From a checkpoint of a small transformer trained on Wikipedia: vocabulary 801, 5.34M parameters.
MLP neurons of a small language model. Each row is named by its layer, matrix (down: output weights) and neuron, and shows model dimensions 112-175. Each number is 128 + 32 x the weight over its row's rms, rounded and kept within 0 to 255. A neuron's up and down rows have the sign that makes its largest values positive.
Before each neuron's rows, "fires before" lists the tokens most often just after its 100 highest values on Wikipedia text that the model never trained on.

fires before: "\n", "ated", "ation", "ative", "=="
L10.down215 [153 147 163 112 113 137 103  65 164 118 131 105 138 134  97 130 126 171 203 119 148 114 123 125 128 160  61 186 143 105 169 114 128 109 122 115 120 115  90 132 129  67 100 135 133 116  60  94 153 122 128  89 204 120 109 130 108 123 169 169 129 146 105 135]

fires before: "\n", " |", "-", ";", "S", " ("
L2.down497 [120 124 189 112  92  81 136 117 114 146  81  86  71 192 180  46 174 119  99  82 136 109 102 127 137  66  98 129 130 107 104 163 155 142 134 149 132 181 113 102  95  81 131 119 127 132 182 101 138 146 149 117 113 116 163 155  86  59  51 105  61 133 129 108]

fires before: "u", "ition", "uc", "it"
L5.down325 [138  45  29 125 100 147 132 114 141 121  93 147 152 145  98 109 100 193 105  57  99 115 110 114 101  93  93 167 154 142 117  96 158 154 121  83 126 100 106 103 121 127 120  79  92 150 173 166 198 151 157 162  96 186 190 112 128 116 164 142 151 106 120 123]

fires before: " the", " he", " it", " she", "e", " a"
L5.down223 [112 157 157  59 123  64 155 127 189 122 134 161 131 158  90 125 146 123 117 158 123 151 124 187 134 148 117 123  79  70 103 102  88 144 130 144 160 189 153 127 150 174 167 140 124 139 139  54  68 124 156 174 157 111 124 127 152 114 139 149  52 134 134 127]

fires before: "ober", "ember"
L3.down327 [ 90 137 184 150 147 121 180 104  73 134 101 137 141 147 162  69 123 117 104 123 147  74 187 106 121  64 118 134  85 110 137 114 159 176 157  98 170 114 112 110 121 145  30 155 167 117 130  91  91 120 124 136 130 189 136 149  79 157 129 112 109 109  40 115]

fires before: "es", "o", "al", " |", "ord"
L5.down173 [136 146  98 118  47 125 110 100 152 138 131 116 114 132 135 129 119 136 115  92 145 114 106 138 128 157 130 112 167 153 173 146 145 111 155 127 122 178 129  71  52 148 153 110 129 119 100  44 117 163 134 131 148 123 125 162  97 122 158  71 123 143 120 130]

fires before: "ore", " to", "in", "ic", " in"
L2.down272 [154 167 128 157 117 106 195 183  88 121 149 113 118  95  93 103 103  91 178 124 110 130  77  74 123 115 109  99 126 114 154 190 212  98 117 105 164 122 113  79 151 176 146 144 120 133  52 161 123  43 101 112  91  86 150 149 145 159 141  51  84 122 114 100]

fires before: "3", "1", "0", "2", "4", "5"
L6.down327 [149 145 134 100 134 134 133  95 160 207 175 135 127 116 123 120 107  92 157 223 129 189 147 107 149 154 128 111 137 178 135 126 144 154 150 126 113 174 124 116 124 119 153 132 118  88 116 109 152 107 103  96 144  61  87  98 117 180 176  90 109 156 154 116]

fires before: "op", "ubl", "o", "res", " as", "ut"
L3.down85 [160 168 158 126 109 159 177 135 151  83 166 116 181 151  74  99 180 136 121 137 110 178  69 121 101  94 179 175 163  88 135 145 162 130 173 129 179  94 119 145 170  81 176 116 107  66 123 107  81 114 125 123 106 153 144 113  94 107 119 160 127  74 180 140]

fires before: "-", "\n"
L7.down408 [ 79 151 193 142 100  83  81 138 168 145 118 148 126 142 130 113 172 113 123  96 109  98  92 133 133 111 114 133  88 117  71 175  95 107  96 130 120 150 123 153 167 140 144 118 198  96 136 123 117 113 144 133 159 135 119 179  82 167 104  91 178 137  72 133]

fires before: "u", "ru", "it", "uc", "ition"
L5.down51 [103 157 124  95 119 120 137 107 151 137 124  97  75 175  61 135 129 112 131  98 144 154 113 145  93 180 116  78 107 134 147 154  95 107 135  71 156  80 123  82 173 147 119 113 113 108 109 120 187 136 194  82 145 155 180  90 171  79 126 197 117  94 101 172]

fires before: "er", "ork", "b", "t", "ers"
L8.down422 [127 157 179  70 109 188 118 156 144 130 191 121 178  66 133 152 159  93 170 117  95 173 117 166 163 184 121 177 116 140 115  88 145 144 133 191 148 118  72  73 114  92 119 120 145 129 133  95  91 119 103 175  71 133  99 149 173 135 109 186 128 110  57  56]

fires before: " the", ",", " it", " a", " his"
L7.down458 [132 109 157 118 125 141 130 123 107 110 164 116 147 161 110 143 116 146 197 183 139  78 139 101 146 113 130 138  69 103  97 124 103 172 128 134 123 108 136 175 170 108 156 146 110 138 151  65  78  82 126 197  86 139 100 107 128  78  92 142 164 117 125 128]

fires before: "\n", " 0", " 2", " 1", " 7", " 3"
L7.down269 [197 123 133 156  97 131 104 149 113 125 111 189 156 184  92 133 142 117  72 154 145  95 129 151 179 137 107 138 130  98 118 128 140 122 127 137 122 106 111  77 187 145 134  93  99 129 128  56  94  79 144 156 158 181 139  97 124 157 130 111  97 128 149 108]

fires before: " a", " an", " A", "\n", " C"
L6.down350 [116 156 146 128 153  75 140 116 132 127 157 183 146  98 102 146 156 119 169 166 129  93 146 114 109 155 182 114  95 128  44 128 114 211  91 190 147 129 124  76 129 133 166 178  72 154 191  83 161  65 133 117 216 152 143 146 141 122 145 136 145 156 165 130]

fires before: ".", ",", " |", "\n", " to", " O"
L6.down76 [156  86 116 168 113 132 102 147 138 146 146 207 125 138 121 110 127 196  97 162 120 128 196 119 158 166 137 195 142 147 118 192 117 154 150  87  92  94 114 124 119  89 143  83 111 103 143 119 161 176 146  89 136 179 175 118 130 165 113 162  72 127 132 112]

fires before: "\n", " ", " 0", " 3"
L7.down263 [165 101 117 117 154 114  99 112  86 161  73 169  57 147 122 126 171 109  49 119 129  99 147 146  96 140 137 129 180 127 132 107 104 128 121 119 108 128  88 112 142 144 143  93 106 142 182   0 130  52 165  65 157 116 131 120 122 126  86 152 129 132 126  88]

fires before: "-", "|", "y", "io", "ied"
L8.down501 [136 134 134 112 161  87 103 139 149  99  96 215  90 158  92  80 171  99 139 104 166 155 105 128 135  95 139 159  88 163  41  79 186 122  75 139 175 149 158 125 106  36  75 117 138 152 135  85  75 110 112 162 136 219 103 139  85 123 136 131 114  88 136 134]

fires before: "ec", "ord", "an", "e", "ent"
L9.down345 [124 114  91 109 111 163 146 108  84 173 169  98 102  58 144 114  97 113 144 178 103 171  92 143 139 141  91 127  72 125 190 119 164 125 124 135 121 117 114 143 128 180 147 105 126 114 102 120 131 140 116 131 159 112  95 103 111  94 134  69 166 123 141 145]

fires before: "ed", "s", "ld", "al", "ember", "ing"
L7.down398 [104  99  97 153  87 139 183  63 128 134  78 224 121 130 106 158 147 120 137 102 146 154 122 127 114 150 120 118 170 113 126 164 101 127 130 108 167 145 118 155 147 196 146 185 138 151 143 141  99  81 191 105 139  79 133 159 114  93 112  96 118 101 155 133]

fires before: "ore", "ate", "ough", "inal", "b", "in"
L5.down339 [149 139 133  78 101  66 166 116 119 163  83 123  97  65 141 102 150  74 184 185 178  93 110 117 150 113 168 104  98 133 151 109  76  85 165 105 169  99 136 157 145 185 146 152 107 121 122 120 112 130 134 169  90 117 145  89 136 140 151  56 135 118 128 128]

fires before: "ory", "ed", "or", "y", "s", " of"
L10.down72 [ 73 175 101 148 166 150 168 134 111 161 164 171 124 146 137 147 111  94 131 142  96 128 113 172 135 119 112  84 158  72  88 129  97 152  95  78 175 210 125 123  96 121  89 150 126  75 147 174 139 110 120  65 144 156  96 149 117 181 147  64  97 207 162 125]

fires before: "1", "2", "3", "4"
L10.down167 [125 161 120 145 195 134 151 171 157  77 164 141 165 104 186 150  84 158 101 158 111 100 207  69 165 106 109 155  75 144 155 108  84  87 165 156 142 165 172 162  99  74 146  85 114 107 117  93 177 162 149 174 116  61 155 123 124 110 149 142  87 147 120 174]

fires before: "we", "y", "in", "d"
L8.down288 [110 179 143 130 153 107 101 181  90 130 150 131 121 124 189 126 130 158 119 138 117 117 173 145 152 111 112 126 138 144  47 185 102 175  81 119 113  95 115 142 148 103 106 244 108 135 129  83 153  64 121 120 133 108 123 136 157 142 132  95  87 154 139 111]

fires before: ",", "ember", "e", " 19"
L6.down349 [154 172 177 150 138 158  99 114 151 166 118  91 182 101  99 161 106 139 107 118 196 122 107  55  68 129 123  86 132 145 144  93 115 173 157 111  68 132 194 105 126  79 114 136  83  93 145 183 103 174 138 132 167 144 147 132 105  72 198 119  97 103 122  77]

fires before: "e", "i", "'s", "ian", "ia"
L10.down128 [128 173 183 152 147 107 122 119 128 110 111 115  96 146 132 114  96 121 162 141 105 137 143 206  67 102 172  98 165 201  76  75 143 135 136 115 112 148  53 156 112 118 132 120 137 158  86 192 102 134 150 115 149  95 133 142 159 152  95 154 136 176  79 108]

fires before: "ess", "ad", "ack", "est", "act"
L6.down178 [101  75 127 118 158 120 192 141 154 162 110 107 123 174  96 145 168  67 101 101 129 159 172 116  80 118 151  95 153 129 162 147 116 156 151 112 159 115 117 146  73 119 137 152 100 127 115 114 191 213 133 158 132 153 118 129 127 129 153 151 136 121 140 130]

fires before: "er", "uc", "it", "ine", "ent"
L6.down160 [ 61 187 149  93 167 157 143 179 177 148 126  89 154 109 161  65 146 103 147 116 101 129 162 128 209 130 154  71 124 166 123 111  99 188  95 100 129 103  98 248 124 190  79 123  60 118 151 122 129 128 110  78 115 156  63 150 111 134 138 160 134 150 156 182]

fires before: "y", " in", " ", "at", "en", " o"
L8.down166 [120 162  73 214 128 119 103 185 107 112  99 107  96 148 102 121 131 119  96 148 174  64 108  73 134 129 115 113 194  91 120 169 130 172  92 117 123  78 139 149  95 209 114 130 141 180 102 129 118 141 103 142 106 160 122 108  88 162 116 119 106 150 126 143]

fires before: "ore", "or", "ory", "al", "am", ":"
L7.down376 [134 119 128  59 164 180 151 140 171 123 154 160 168 142 120 157 182 124  99 131  69 166 145 147 154 122 104 124 105  85 132  94 183 113 124 161  90 146  90 151 126 165  85 132 160 104 163 146 123 156  91 118 146 107 102  68  55 126 173  44 145 165 133 161]

fires before: "ilm", "inal", "in", "he", "0"
L9.down386 [114 138  82  72 120 119 176 173  99  84 181 106 113  65 116  90 109 133 175 161  96 131 128 111 164 151 178  91 124 190 126 155 144 180 154 160 158 129 147 136 137 148 161 147 109 126 135 174 181 129 134 107 113 111 132  99  94 182 189 137 137 114 127 181]

fires before: "in", "r", "ain", "est", "ri", "ed"
L5.down248 [102 177 116 127 146  90 128 146 190 115  89 124 134 113 110  60 123 101 126 117 168 113 136 135 143 101 228 156 174  55 126 112 190 135 155  56 113 133 157 154 117 121 108 167 154 105 140 114 146 161 151 123 108 127 128 131 157 128 146 115 133 135  86  82]

fires before: "am", "im", "id", "t", "ess", "m"
L7.down511 [154 109 119 109 126 109 166 135 192  94 139 118 165 114  99 189 152 150 152 143 151  60 185 134 152 100 170 137 165  60 178 157 182 150 142  86 111  99 135 160 114  77 153 123 202 116 164 172 151 125  78 129  75 156 112  87  99  87  85 128 184 101 109 145]

fires before: "2", "5", "00", "3", "1", "4"
L5.down229 [141 177 109 170 163 131 150 118 108 161 126 135  89  83 105 137 137 163  99  99 137 124 113 152 138 144 147 131 134 154  55 111 159 126  77 183 168 108 137 126  64 108  70 152 135 104  82 170  98 135 155 125 159  87  96  64 147 155 148 134 110 110 160  90]

fires before: "ed", "\n", "er", "ing", "-", "s"
L10.down252 [112  91 101 109 105  98 114 174 130 128 149 153 133  94 165  73 164 118  95 110 138 162 116 169 149 125 135 139 130 159 133 148 151  96 121 128 150 125  93 192 129  78  37 137 132 141 159 138  94 114 128 165 167 156 118 146  66  81 133  81 149 108 123 131]

fires before: "e", "s", "ing", "p", " |"
L10.down210 [127  94 106 136 146 146 130 123 145  92 152 180 164 155 116 121 125  42 108 146 129 141  80 150  73 118 119 165 116 139 124 179  86 115 122 128 178 176 183  96 196 160 164 153 115 132  84 135 159 114 105 164 111 154 163  95 144 138 159 100 158 113  75  91]

fires before: "at", "r", "t", "n", "i"
L3.down360 [ 80 110 134 160 115 171  89  76  85 156 165 119  84 120 114 137 145 103 190 158 138 121  97 146 133 135 193 148 104 136 140 123 160 130 122 185 163 106 212  66 166 108 134 146 133 146  98  79 155  89  91 166  96 105 107 138 128 182 130  80 165 107 117  91]

fires before: "2", "1", "4", "3", "5"
L5.down425 [107 118  99 127 172  83  82 177 197  80 141 114 129 138 154 213 100 165 142 119 148 147 128  36 156  58 141 169 113 114  89  91 177 108 103 131  94 144  78 139 124 120 109 180  96 103 150 120 106 102 107 133 140 123 106 152 132  89  86 127 101 118 101  94]

fires before: "en", "ou", "es", "at", "ard", "land"
L7.down175 [ 76 125  65 195 103 121  88 136  98 161 132 118  91 127  89 137 133 146 142 158 106 139 120 101 166 104 102  56 161 116 141  94 114 173  84 158 133 109 136  93 123  69 139 101 126 139 117 142  87 157 144 139 107 110 154 105 193 142 155 116 161  97 170 139]

fires before: "oot", "ilm", "in", "ri", "est", "r"
L10.down382 [155  83 144 120 193 165 127 143 172  74 119 165  79 125 109  82 112  70 179 151 104 128  99  77 115 110 112  87 169 116 130 171 177 179 150 163 162 175 149 179 172 122 130  94 131 152 139  86 180 145 137 174  55  96 118 140 176 148 193 138 154  86 115 139]

fires before: "l", "el", "ine", "ed", "er"
L10.down470 [ 99 129  83  93 121  87 135 148  94  99 143  98 103  93 167 136 136  95 156 154 123 137 142 129 133 124 152 110 147 121 153 102 149 120 185 172  96 121  97 138 106 207 157 129 118 134 153 141  90 102  87 158 120 172  69 110 122 123 183 155 127 178 167 105]

fires before: "y", "ic", "ity", " of", "es"
L10.down12 [145 100 102 173  87 158 107 147  94  71  92  53  82 182 120 126 174 150 109 100 130  70 165 143 135 172  44 119 112 183 118 107 189 108  90 176  98  67 106 153 116 102  68 156 141 138 127 104 171 131 140 107 174 159 156  78  83 163 178 134 106 173 104  75]

fires before: " |", " (", "'", " 2", " 5", " 3"
L6.down9 [174  91  92 136  99 117 135 159 116 178 115 177 131 127 140 141 169 109 112 122 185 143 144 107 148 187  56 168 186  92 131 130 180  65  87 132 135  91 108 154 120 140 132 121 132 125  60  95 123 150 167 201 157 118 136 119 153 143 103 166 190 156 118  67]

fires before: "ember", "ober"
L8.down101 [166  91 142 169 115 173 108 115 152 149 131  89  88 150 100  94 126 153 192 124 187 117 167  88 110 110 149 128 115 153  86 125 174 155  86  78 126 147 119 150 128 113  67 137 127 128 168 108 119 114 157 133 127 161 173 105 130 168 138 123 102 176 110 128]

fires before: "ough", "an", "ed", "r", "ork", "ree"
L9.down157 [136 109 111 115 154 153 121 166 135 143 171 157  87  72 118 121 106  65 125 121 151 160 141 152 141  93 167 143 196 143 136  87 139  95 135 130  76 108 156 176  92 140  68 120 182 153  92 221 156 152 133 114 113 128  81  66 150 158  96 111  46 197  96 110]

fires before: "ore", "or", "irst", "eb", "W"
L8.down447 [128 170 137 106 173 185 129 127 108  49 153 174  98  99 117 124  74  55  97 140 105 137 129 102 128  78 136 123 100 166 158  45 186 140 128 122 197 148 152 113  58  85 174 124 139 124 158  78 125 158  99 147 106 149 131  66  65 100 167 118 103 154 137 198]

fires before: "ment", "ing", "ed", " 7"
L10.down185 [121 135 151 149 114 169 134  98 123 102 103 130 113 118  99 119 137  34 107 149  96 123 101 170 145  96 150 119 112 148 145 140 105 175  98 119  74 108 161 136 126 144 151 103 193 180 182 148 132 166 169 147 162 157 211 118 125 166 161 123  97 136 163 149]

fires before: " a", " w", " the", "s", " it"
L10.down157 [132 114 150  88 128 109 116 103  50 121  83 128 104 124 149  87  92  85 193 172  81 140 101 151 114 126 138 136 123 174  98 125 104 167 183 102 109 143 135 158 123 148 158  54 127 184 137 159 154 118 168  91  50 143 132 133 181 192 123 124 172 136 113 102]

fires before: " |", "%", "are"
L7.down16 [204 140 118 142 139 144 124 134 117 116 133 130 181 135 114 148 143  81 113 206  93 141  65 147 155  97 166 100 173  95 154 148 138 106 146 118 162 136 129 105  38 114 115 157 120 146 176  57 127 147 181 134 138 152 135 115 106 153 151  94  71 152 107  68]

fires before: "id", "ide", "ic", "f", "and", "ist"
L10.down98 [150  81 105 131 126 131  93 141 183  63 170 128 147 125 123  76 112 187  90 138 144 109  55 127 144 100 174 179 182 141 135  71 124 162  92 138 110  44 143 140  82 144 145  99 218 101  50 156 110  62 192 134 104 172 127 152 103 132 188 144 123 163 117 150]

fires before: "i", "in", "ial", "v", "r", "c"
L9.down265 [ 99 161 125 129 117 114 121 158 122  99 122 140  85 172 150 107 145 149 135 171 106 153 107 154 117 140 136 169 172 138 176  81 142 145 153 117 119 137 152  33 105 124 110 170 143 168 180 170 171 119 133 164  86 118 153 140 151 174 142 137  97 108  83 129]

fires before: " of", "ent", "y", "ic", "n", "w"
L10.down480 [ 96 138 104 159 193 121 122 112 122 117 129  59 150 223 126 114 160  96 111 166 187 135 101 176 145 113 154  87 120 136 131 155 154  92 179 120 142  80 101 158 139 169 148 118 102 131 144 173 156  92 109  90 123 137 128  86  86 170 154 126 134 208 139 113]

fires before: "ed", "ing", "r", "e", "es", "le"
L2.down377 [ 96  82  68 141 124 148  55  81  97 142  61 171  71 107 100  94 119 121 107 146 127 107 180  86 183 152 148 147 116 128 147  77 187 135  87 185 111  86 174 138 149 129  78 170 159 157 123 145 104 107 192 156 148 159 227 132  87 159  75 143 116 207  99 128]

fires before: "2", "5", "0", "9", "1", "4"
L8.down42 [162  99 209  68  55 157  96 106 115  70  78 105  78  58 112 134  90  89 100 173 100 123 129 144 112 170 148 117 118 148 167 148 127 112  88  93 153 105 108 118  94 118 156 169 112 161 131 167  97 171 162 115 144 146  86 180 213 157 122 128 136  94  93 145]

fires before: "ree", "r", "ough", "ir", " the", "os"
L3.down19 [114  75 134 116 143 135  73  88 174 109  83 185 103  65 138  91 117 112  81 159 116  85 130 100 170 117  96 127 108 122  67 114 166  85  81 147 117  97 109 171 169 148 146 110 153  71  74 193  88 122 112  99 125 132 112  63 108 100 111  67 133 146  79 109]

fires before: "ober", "ction", "s", " 19", "ct", "ember"
L5.down276 [121 113 166  55  84 115 137 109 183 149 122 175 196  79  97 163 153 122 109 115 163  96 140 172  73 115  67 107  97 107 152 114 159  82 116 129 118 130 171 174  69 138  12 108 134 128 130 108 108  96 119 142 131 121 125 147  85  90  94 113 121 113 105 102]

fires before: "\n", "The", "S", "A", "all"
L3.down80 [174 116 104 142 161 102 197 108 102  95 103 159 141 158 106 125 155  66  81 235 101 130 113 168 152 115  99  82 122 170 118 150 117 140  94  93  99  99 140 150 138 157 131 114 111  59  50 134 184 164 122 133 185 109 183 112  78 139 114 117  80 127 196 100]

fires before: "2", "1", "4", "3", "9"
L9.down198 [138 112 152 128 120  89 105 109 105 187 134 152 127 138  69 119  85 112 106 125 114 110 179 115 162 124 155 153 103 170 175 203 147 124  95 148 143 143 133 142  55 117 169 211  84 164 100  69 165  97 156 152 205  92 137 186 168 134  94 118  76 140 138 159]

fires before: "ed", " of", "ing", "ic", "ain", "s"
L7.down4 [100 120 165 142 117  94 134 102 132  86  92 115 171 191  79 106 132 130 109 119 167 149  85 140 165 133 177 122 130 143 103 115 122 106 108 115 126 139 122 110 168 143 119 153 118 129  51 133 159  73  74 109 102  96 127 157 100 153 127 109  82 134  76  75]

fires before: "merican", "1", "ic", "2"
L7.down326 [124 140 112 186 148 153 124 116  88 117 174 140 134 130 117 220 102 150 139  93 132  70 186  99 157  82 167 141  99 110 128  60 163 135  72 133 110 100 109 129 187  62 128 117  74  88  81 177 137 106 109  97 122  77 185 143 123  79 102 121 115 137 132 139]

fires before: "ore", "y", "i", "en", "ot", "or"
L10.down71 [100  52 136 153 120 131 132 106  95  91 146 139  95  97 150 113 123  91 121 121 137 100 143 102 137 156  79 134 128 146 129 121 130 152 157  89 118 149 108 130  87 202 153 212 163 140 108  97  96 171 235 156 126 133  98  85  72 154 107  80 131 138 125 171]

fires before: "7", "4", "9", "8", " he", "1"
L5.down347 [112  55 101  71  87 155  94  63 122 145 152 191 120 139 164 136 171 143 107 128 163 122 115 132 137 143 123 122 122 115  74 150 111 182 131 154  96 158 105 126 116 166 140 102 144 127  81 167 116 116 165 137 140 134  74 148 126 142 101 162 160 134 145 169]

fires before: "ment", "ent", "or", "ed", "ing", "hed"
L2.down326 [ 69 154 168 146 153 195 149  94 116 181 179 169 119 145 145 130  54  76  82 121 144 118 128 141 131 158 137 114 130 128 124 144 112 125 112 168 129 188  86  86 128 150 141 156 123 120 123 143 120 154 152 104 126 207 131 138  81 142 108  95 144 140 134  71]

fires before: "0", "4", "7", "6", "3"
L10.down247 [118  93 147  72  93 127 107  94 140 151  95 120 173 153  79 133 117 115  98 198 184 161 139 128 103 145 137  92 116 154 129 156 112  96 171 151 168 132  68 148  95 211 164 175  91 112  98 120 112 139 122 162 166  98 143 139 148 136  66 132 159 128 181 120]

fires before: ",", " 201", " 19"
L5.down392 [153 160 124 108 163 190 141 136  86  64  89 106 149  91 116 126  86 154 156 120 163 167 153  88  84  97  68 143 106  41 113 126  91 129 169 141  95 123 160 126  93 113  98 124 131 136 173 119 130 125  87  78 127 101 109 173  91 120 232 174 126  81 125  83]

fires before: "-", "\n"
L8.down6 [ 97 153 197 126  73 123 133  80  70 131  91 125 136 196 131 163  83 112 130 148  86 143  83  65 124 148  84  91 153  97 193 139 143 113  69 143 135 108 122 111 125  79 175 198 112 170 115  41 134 145  96 143  86 115  94 149  87 124  98 118 126 159 112  89]

fires before: "\n", "=="
L3.down315 [126 159 164 148 129 102 140 136 121  96 146 196 149 120 114 111 160 109  83 180 161 195 146 103  83 157 112 175 107 190  61 202 164 191  46 130  74 115 169 127 177 172 166 146 166 145 145 150 130 152 150 105 147 142 127 118 142 121  86 118 157 133 107  75]

fires before: " the", "ia", "ian", "ep", "on", "ust"
L6.down252 [107 116 157  96 177 171 119  55 160  75 162 108 172 171 163 150  77  91 100 127  83 194 161 130 112 112 189  94 185 112  67  63  83 104 124 123 130  87 147 160  86 116 109 181  96 107  84  79 113 128 144 166 110 126  97 135 122 130 137 158 179 148 102 111]

fires before: "u", "uc", "ition", "io", "ward", "ed"
L6.down194 [144  80  88  81 100 153 136 161 136 113 116 186 121 111  86 134  81 132 145 140 112 147  64  44 152  97 171  86 157 145  97  97 201 118 132 121 113  87 171 147  91  83  84 178  48 102  95  96 151  75 170 136 106 179 168  91 143 119 105 120 118 122  98 129]

fires before: "ed", "hip", "ing", "s", "er"
L7.down475 [121 112 149  63  90 168 235  97  82 110 124 128  91 178 112 146 109 168 121 110 182 157 113 117 198 106 157 119 104 104 135 143 116 176 136 131 145 124  83 165 132 113 154 163 204 104 145 145 139  91 128 132 142  87 142 137 142 157 109 121 107 132 112 146]

fires before: "es", "ed", "ut", "op", "e", "ass"
L7.down301 [132 140 167 142 180 165 133 113 135 146 163 181 154 124 129 108  98 160 154 127 123 147 119 160 125 162 170 151 189 149 102 120 184 154  42 121 207  68 139 110 192  68 141  99 125 109  81  94 126 152 106 168 123 114 129  89 151 102 119  87 183 110 175 152]

fires before: "es", "u", "ing", ",", "ed"
L6.down276 [133 110 120 128 144 105  95 187 131  91 149 146 187 110 101  30 117 123 123  63 133 123 108  99  83 140  97 166 156 155 113 150 125 104  94 119  87 117  84 173 178 192 129 136  99 127 128  64  85 151 187 129 145 134 143  47  89 112 133  65 124 109 106 121]

fires before: "-", "\n", "I", "s"
L5.down258 [130 140 169 139 142 115 101 112 146 144 144  76 112 132 196 113  78 118 153  56 135 160 113 134 134 139 122 142 165  95  72  53 129 116 131 122 144 152  90 115 119  96 117 109 131  86 136  79 124  98 152 126  72 104 125 187 129  81  72 152  92 153 178 172]

fires before: "5", "6", "4", "|", "7", "3"
L9.down172 [186 175 103 135 164 121 123  85 142 179 206 133 123 146  75 156 127 172 193 122 118 145  95 125 141 206 157 129  78  96 109  97 160 142 163 148 124  88 105 126 112 111 145 171 146 118  87 156 155 115 149 135 147 159  54 109 134 106 113  79 135 101 153 157]

fires before: " to", " the", " in", " a", " for", " d"
L9.down498 [132 193 124 140 102  94 165 149 111  96 100 124 176 151 143 174 143 152 172 142 124 129 113 139  95 146 145  76 137  50  93 119 122 180  99 133 182 155 169  93 150 139 178  77 133  92 115  60 124  93 145 161 141 103 175 185 110 147  54 171 124 116 126  67]

fires before: "ree", "r", " the", "an", "ant"
L5.down98 [115 106 101 100 183 180 148 148 139  76 161  60 135  99 141 111  68 116 121 130  79 145 130  93  85  45  82 160 130 148 124 138 144 159 197 114 122  97  99 128 110 167 163 101 137  94  76 194 133 138 169 130  83 148 113  76 117 132 122 105  67 152 105 148]

fires before: "|", "The", "===", "-", "19", "G"
L5.down469 [ 94 134 120 108 119 132 142  94 159  99 128 157  90  95 166 174 130 148 141 151 155  95 157 118 149  75  91 126 105 101 109 123 104 116 172 151 131 142 137 169  80  60  96 181 107  78 144 108  67 178 104 116  93 174 117 132 130 125 172 193 126  64 104  88]

fires before: "e", "t", "es", "ical", "ic"
L10.down132 [ 77 102  66 124 133  89 117 108 144 111  97 152 123 179  92 114 150 119 180 159 161 104 114 144 145 177  67 105  99 140 136 137 118 175  86 138  84 133 167 105 131 152 169 141 160 151 113 157  95 187 165 151 145 107 177  93 154 122 164 150  77 105  83 146]

fires before: "am", "ou", "ound", "ess", "ad"
L7.down365 [183  95 114 117 154 113 129  72 156 186 160  64 131  83 127 115 112  99 154 157 174 154 143 159 136 154 136 101 149  91 134 132 166 172 163 164  79  89 169 141 134  94 156  75 160 152 186 147 152 153 119 148 162 130 134 125  90 209 103 180 151  77 162 118]

fires before: "ing", " of", "ri", "s", "ain", "ry"
L10.down101 [159 149 124 106  53  95 123 106 177  66 111 142  98 158 106 114 125  60 100 154 135 114  98  55 104 115 153 154 116 115 102 137 133 130 160 115 133 141 137 144 177  72 127 105  97  33 167  67 166 114  96 177 125 127 125 108 151 163  89  93 117 102  54 126]